Weights of a small GPT-style language model, trained from scratch on English Wikipedia: biases.
MLP neurons of a small language model. Each row is named by its layer, matrix (up: input weights; down: output weights) and neuron, and shows model dimensions 0-159. Each number is 128 + 24 x the weight over its row's rms, rounded and kept within 0 to 255. Numbers have three digits each.
After each neuron's rows, "fires after" lists the tokens most often just before its 100 highest values on Wikipedia text that the model never trained on.

L5.up425:140130108102129150116177123100155139149133153089142116162119100119151110151082163164100125118089128121096126108103126133098144140155107137158127150107077123144179182103141112137136128152129117124103111124091127077128104111143157159129106179156136138112158114136082127092109136114130152136150089125185155130133119151173106165140130144173172150122114121141079121156098156107119133137171148117122133118143129142158140175081142136116137125159126142113172144097136129082110133111139119
L5.down425:088158129097094138158174119115153129144147141175128119145187118140109118157108129110140159121078099132096147093120113135136133136132169102159127150172167084140127187123126163122139138142162111137162148144128135155119148117113142084078130123074129140127136136104157175127135133164141112119115113102144171124146110138135143133154095075155124098118142142132110110145174178158146124147123089140166100148103126137088143119118109102122140148100145176144135133151145112115127106113113096
fires after: "c", "p", "sc", "inc", "spec", "P"

L9.up365:129126096148082131113173101130139143131169152117155100136146141137142122108137109168119135143090099098146128172149144133118138102126122121136162137077136178116141124146155113102104118129174137120142146111112126123148089130143150154174156116144159105102167140078127104146122144160114107132177107137172173116141100117111139117150166148105107140114158176129109130133088138097157127151144097089161171134172136092086110105080088113112117100120173122128121122132101138120131095109126102
L9.down365:141180121101144103165118100133146173112151159150080160190128088186132100142123116076116098084132130091136120128115102116148129135123093146101131142137130088150129175123088114134168098138107125140128130125142159160147107123163142076166109143125123120154117127107127163137136127146115143174142104104122152119159113113120140080138135126161107126134172153108152102114110134140109131117142149156157097133182142143153142165103141139156135146158108140119148137185133110142123157148150145
fires after: "R", "c", "di", "r", "P"

L4.up16:103136130148118158164118170110133119127100148117179142105136090105145178150113145133108102103174140134175137160143119121129163155124138144149156128070135117149107111160122140138141176118122110163112147119099163109150134132126181140083154116101138094168130167147100116137140131139106088118116111128152194170118150109132128141135090164140143097094130148143126101124152138142147107137110188103133129108144109118146112131154137112192108106095109134136111135134107120144123084175144125
L4.down16:149134147123139129154146128118148144065133126128178150144143135155105099147131117130114172127127142168083145143102127121154126146096125073163122148129118124098114171139125131102171144081109135154119110121123155181101171110137120080112101151097125164126128120125105117148124144151165148120111127144122138159151108096118192116135112132140114131120132143109135115185127155096130095140130137142117073139114127151143141097110173097138069150105178149117117134142094079100134141163149144
fires after: "In ", "in ", "On "

L6.up328:108105112107154127066140170149133136139113148159111102142144098133112111153122161122128145097085147126124137141155095130141132111092154128175100134106141091147101150152171140125122192132134116105119157094130120138106145151145111128118105100155124157157117107129083084172151137121127158081112090127128108094099121140151107169121130118121109183092152132142086153133101118118113184177163144118121110136147163117113148150109094142122110102127094136117132132098123125106157125088149168
L6.down328:126096162096128146167118104159139071081154149179142154129115124123105150108089104112078132132155152096145147114116145117126146120133095127161106128146125125100141106148107149167134126116117131119118137139111116081163120140144148154118086127077087131127097110117135120124166144136112117156120139136114146145170091112125101077119102095139141119116114102150104110189161167141148119149119126164117122124094118104121116104161157167144108155105186107122082145126131160087130096140155107
fires after: "c", "resp", "p", "dep", "con", "Rep"

L9.up127:135142181159177088114113109145144147113101126148142172139120106114154115144132111130121148124151104112148162146089090117131104114159146150131154122085170167133112152120077146091155127119155142129085082158155068138147102129136122117158160154085118140172165125153130122135138174131120126131108112125144121156157162120111139134108105112156117167092124101089154101136121133134152173151117078111122142114101117163132139106157104105131113104104153117101148113125120107155101116102178123
L9.down127:162112126153110150109154168117136156128108150117164108130153108219107113180157123156113133138107136146114095107125129163100151124130105103090130118152142141124122101123123097157151116144091169089139118099141143135127137111091146086115136112099107119148104122125168121140130080122126132110085091122121148164117129135147149127090121094123138115173152127114131113141138127116181130106119117176128104130167166163094134128134154117150113125116106089083171148113111114063106150100119129
fires after: ".", "to ", "g", "k", "one", "t "

L15.up621:086103133113129132083105138124146126120105103107093162116151105146130112146106142143113131111102112073138083064152108110158145124119164128142127139109103123142146166126165093069128144151138109098131121147139120128149125108111117121148112181111116128124158143137130108167147135105145174109142121125112074122130127127127133118126081083091125157106148076103112076147125171160096159111189089100161117165116161120155127102123125143149115116120138112134158121126157149106171144115112122
L15.down621:140097089116120102140124099125123081139113129107130121144092139127123138139114126105100133138124137156083152159124120100119151125128127133112076165189146110169150100124105117152091107119096150154111107089118127156118130128146074099142149131104090137081117101115129176128094155133118119099117113160189116148132130156150132145130112138158162132137144160153133157142142138131073101143121137159142161131153150082126123180114136133126125153136125150106132140087063128110111085135189127
fires after: "con", "ad", "ap", "Ab", "res", "p"

L4.up431:130131105127139151117153118123077146115134100141131112121151186134146158104120105052126116100108179141079110118118172152107150126092121148176125118119116176087161166148159124102132168123090151101107148145103116127129120150099172095088122142119147092109119135146092154134134089144140151121146118145114151132137095128160108113135124124164109143103179144097122124113153124103133153134122137143129144108103112129114093110126138068106110072112133116118101159127147100143134124079130109
L4.down431:141115144116127061183156089113166177135200099089108118087112100114149146139157113125140117113111159123141136137132106117134130117162125127099123158078131110143153142139137126113150155156134111135128138167166100135154129112128120106117157130125119158162101125118142112119149130100153149126129128137126144105146143121108148138158115134111134126156117071091125113105150110106101177108110120093124119168116114084146149124130148172084089105185119120094115108118113116113076152076146120
fires after: "M", "C", "B", "ed ", "S", "J"

L6.up102:117117129148145093101126125156141131103143094128120127123106117124114124147086134097129151129136149125138098179129118127141137151128120112099102141158127126115099149110198121107112145154111100160101122174206120170163102115134175143118120145124091136099130151136126135085161118117091108133178138137102144153142116124154170142118127094151134158070144162128134151118128137107116089168137131092171095144159126118113128127168159131105126135114121129137120161142129143049165098126103124
L6.down102:123121141120111136158142160130149147168140127139102132094109154175137164172138140178170136157146130145135112120090116122157097134159099134132113132113132134142177116102123161142129139131097139096109158131120173148071105154150095101130114119098143104173138123135120082156095138107155129126100142112160136088156113137111078147143165133125151128148131068130115108098118127146160160095136126140104138114102104147154154130123156094184108109120147110085169120137134102184126155145137146
fires after: "b", "M", "riv", "l", "Gr"

L5.up57:110130131131164119135141139124100093070117109121154116161137130151103148157121140152092125118100145148096126160116122137119117166157137110148161152160122140147128124134117113169121156133091118105130103146114142121127146122123163135111136107126131159121070154141105142140177158088109096120168093140098155117121147131156127151103142173148120121098138158127144128066123136161151108123106108127161136153119124180091113152135150182144114064146136075136096075129092130163141096136092113
L5.down57:182141170087109159109106106143151168105103110112131144151139131142112086108141145099126143155112134149120106116114124145152136120119143137133136144129117155127173132138167144091159147114105152132126117154104118100133156133146099150108162111123180136123134103107110130146128159129125208127127140109145137102113073142099107160139145134134088115115087074177100140128118152148154103144133114176124112055155150105089118092117125122085156161114156121088117101122098131113108132140119129
fires after: "in ", "In ", "si"

L4.up41:111072102083145091127103139154114104092177104157131155112109114107149136169110094117128146094080104124130123138103135107123127109101154118132155113140127121148173136165099122123118147094129141124133150111122140127084160152074161159125112135133147142136134125158132128168105149149107098136104105113129132134148141119116145151122187128139120083140163135104182146119094053105133106108104130122130114062106102152155099134149148140097150091150165114119147124102127107138150100127152114
L4.down41:147116179123126119090097146125147108118158182168131133120124143167115110132141108145163079142124121167147136119104147102135181096114185153120156148160117131139137172117145150134116112100080138122179166133153122180157140118083116143129104123126121130092143109114119107147116090109079140153093117112105096147157132102128172106155112111107121140138117090120110125108087147124144098139098127121094175094114122122153122155124147099147135133116146135094156112137086124093131114134153169
fires after: "s", "S", "M", "pro", "the "

L8.up374:205141129130162118104114109114162169105150147148148125164124116160113132170132109149134111112096127138110123109112133135122117149145114138144141086136113147097121110131143135090109112127127149113114146170141110129137148113168145105145141133109121143158105145132158158102138104129092137148195101109117165138156117134130106185140105171126147148143138142126092152134132113167138107108128135109110101125125073124133142134085140152151147115121109070098122113137071137152044090125086117
L8.down374:094125112127117107180103130115098101121166105127178138078124104072095143108095149169154156143150163093159099111127142131116127164173124106123136102117104129144137105108152101128171131109121104140116115150114146084182134090100149145138120157154106153112091112122084136145121163149153144125143090129110117127099152086108117093083126150147110111147134143117157145076117118146087140107108143137101131132160172123134137112143151129161103142121121124151129162115136139149144189102129115
fires after: ") ", "is ", "H", ", ", "al"

L8.up626:131170136129135139201120136121078083138130106127159124125161121154131137114092148104103165177104137129111202119133162139105086141104146130141149111133141107144122156143131165098148183146134108107127129120122113094140135154155126092149143117100115124092157161159086147118133111093147097173142162130112138127125123078135144116121155150116122163108169129134143096112091157119131119172114134116119150103116135177104128153133102172131125102127133126149146109119131140147177133136104178
L8.down626:143154112138112092102166139164154123131155124080107132130134107127058100111125127132102145140126094164152107121129141143144114110096115144122154141121129138125136142117110141119134141074125180114082123127122101109127129159078107121147163133148131140143102167137094121182167131123146085131113106149135140116149145114161125149163110154109125164126171128153117143162151129111100144196109149132120156119169158085144155110129143143151151109110141116084108114112173060133166115106134147
fires after: "West ", "in ", ", ", ",", "at "

L11.up607:087085126120122091106183122090171129155102104117137144117100148134165131123100121116106119117076150150140143108165114112127113082114135153157080122129122128113120150123126153095108123156124142121087148156183142142130081142114165094136136105129090132160141180121124126120107152097092140108074095136127153146132110156128140135153165109118145136098135133110155119120094110149133146132062107086117163101130109099145102126153143117116099137109114082095124089138128133104148146137158165
L11.down607:101117134116079126132124160153138155084136146135155105100133131127110183135182094097134135150132113154118114159120105112142114120139162122081130152129104127154160097097142116146141130141140137120153164116153169153164159144106123143116141136142150103101146117104090138093137132125180138159141181133173101128160113133114115083162116137106124134101133125115081112103127120155093127111143141123108153148164129124167152120125125119191141132121088171166153084133129091141083164124125169
fires after: "| ", "s", "m", "M", "b"

L8.up224:095075101074168120133140113156134142108118179123124118119150156136141122177109094121137160114119139172129087113063126143074109145124136113154163151117119146149143133086124132117118139129145112074118120125150126139176097109158106144150138126109101150108199158151169137124131145122125117140095116077104097106125122124142095160147130150093140126161159147121142121156102125119100102114140121094114111119144137136114151113112127149132093166102105126129165097096155094130136126110166096
L8.down224:079164125107127156155100164138120107133143099121116145176097112160113111133125163121137112127128072079137164098141130136138140090126149109090125113133173130141137108169137143131139129158155112156176135092173143146148140159119159086095121169119116090123121083139109094114117130163109106143147138112132127130134167112108153089123103086168138114153126112131116126172165136137148157121107142133118101152065111109149148141166119158118121102137140143142156152111125129083090146093116102
fires after: "S", "T", "D", "t", "P"

L9.up597:090087147099107177134125145110085109119141099123098133151129116121134096121088144123125192102054143094133111079113076132102133138129103137127104123127138126133105106125122161109128140099096093189115113174126140128174142096122139118117115135126080131098131124102100096131117125115133116122114115102121099084143112117129124141141128149119211124152150115113099179148114143118125121116131110117151110155096156145141104093164121145136141122121148156108171100130110126114142079122151143
L9.down597:097154116083109106082114099147141148114141129157151148144132147122164130145126131145108123110119107135121138099145163160143113158169119149133118118118116131104177151112155116120129113090102136154092171094108075140107126121146122105072134146168141135131133114104139119114124149152130105147163191130156141142106127173130125115119136127111093125142109129138115176175083099115119124114130163139117089117148100103133099110121134103082165138150078095126149080171155134104116169088096111
fires after: "In", "con", "sc", "Con"

L6.up527:097110085151094129125128175142122116110131082133116145133142132149142138130140097155088128174084128083135130135115085138172127175080125096147098182160091093140093168131081109096147108153101099104138102122140098119115132126152154093088108115136145148166124126165082160111131143109137160101096095126122130156120133121130159166115137126124091125147177120136132094129135143133131140109113081122140139120108141142104124109120082149159099112109155155127150157112112116132169150118141122
L6.down527:124147108112135154125135066124146130049145122118085104130147159101143090112151128096151138119144096119157166142108068108166152096086164151121128164135120129100129169127163133162111132125116125172163088094166124136164096150089116149114137133096095100105131138128115142173091096088121136123120120118146102118159114123145132113120089144123143168134153140133136118142117128147132126134134109165093138124100119169140138130111156100125076167142111097126148150147126145111153104124098109
fires after: ",", "res", "p", "pos"

L9.up417:146112124117172155147161091107131107121159174099159120114140111093151118078117079139119131126110104113154155154138137119140143095054152064122141158131098143133129132120195138117113158105143124109135145137192123140137137120111130159135129124151080159121126143143123097128153125119098144140118105118168087111149130138117111136129127130094159130132137132155124116114116123139134089177121089117145139105071112112117151114104147105151101073141097107136098169135145110158125130083116102
L9.down417:179159138114087119103133154106155135112131132116076144138076134116121148141157129107111121087137148197110136130146124120178128141128130119130118127084130127122119186142132119129165123132142161138118134130132126161131159110123113115142119113174155138135116109100093195184156093123129114184111102133114119137153119123150125135130140162112126159144103134147173138112136121120118141123123122158116123143107174107147169116131105130112067092078182122145136117122118082074123135090119138
fires after: "N", "n", "R", "r", "C", "B"

L2.up92:144158116121157186116154132111086094134134145163135109094157142068127141144094133095150107103141158185081095179106122118141128158098152140134152128130113121103181152145163086155094122108114131095141143118085117123176108124161137162132156103127121119146156135132139119150140127148122116110144154132090157145146125123131073137155150132138116145142142110096138099144101126171102123118127129129153125106130099135155121143140099095082128179099142116086162091135164103133112136115121112
L2.down92:115108139143093122099148113135131102147120118065161128122066137182129110141157098163133145165133113107148176096159126117101111118135145127096119139112143144128150094136116156072151135165128131163130150127150153153110100103119152094126131142111107129141130115139136136107108130120132153128083098147145122137135083125121140152122081099128182155120094139110061135146141142077124140130137143103105099133146153142084107104117176119140104085144139105125104163111082125084121153150135160
fires after: "E", "C", "S", "A", "D"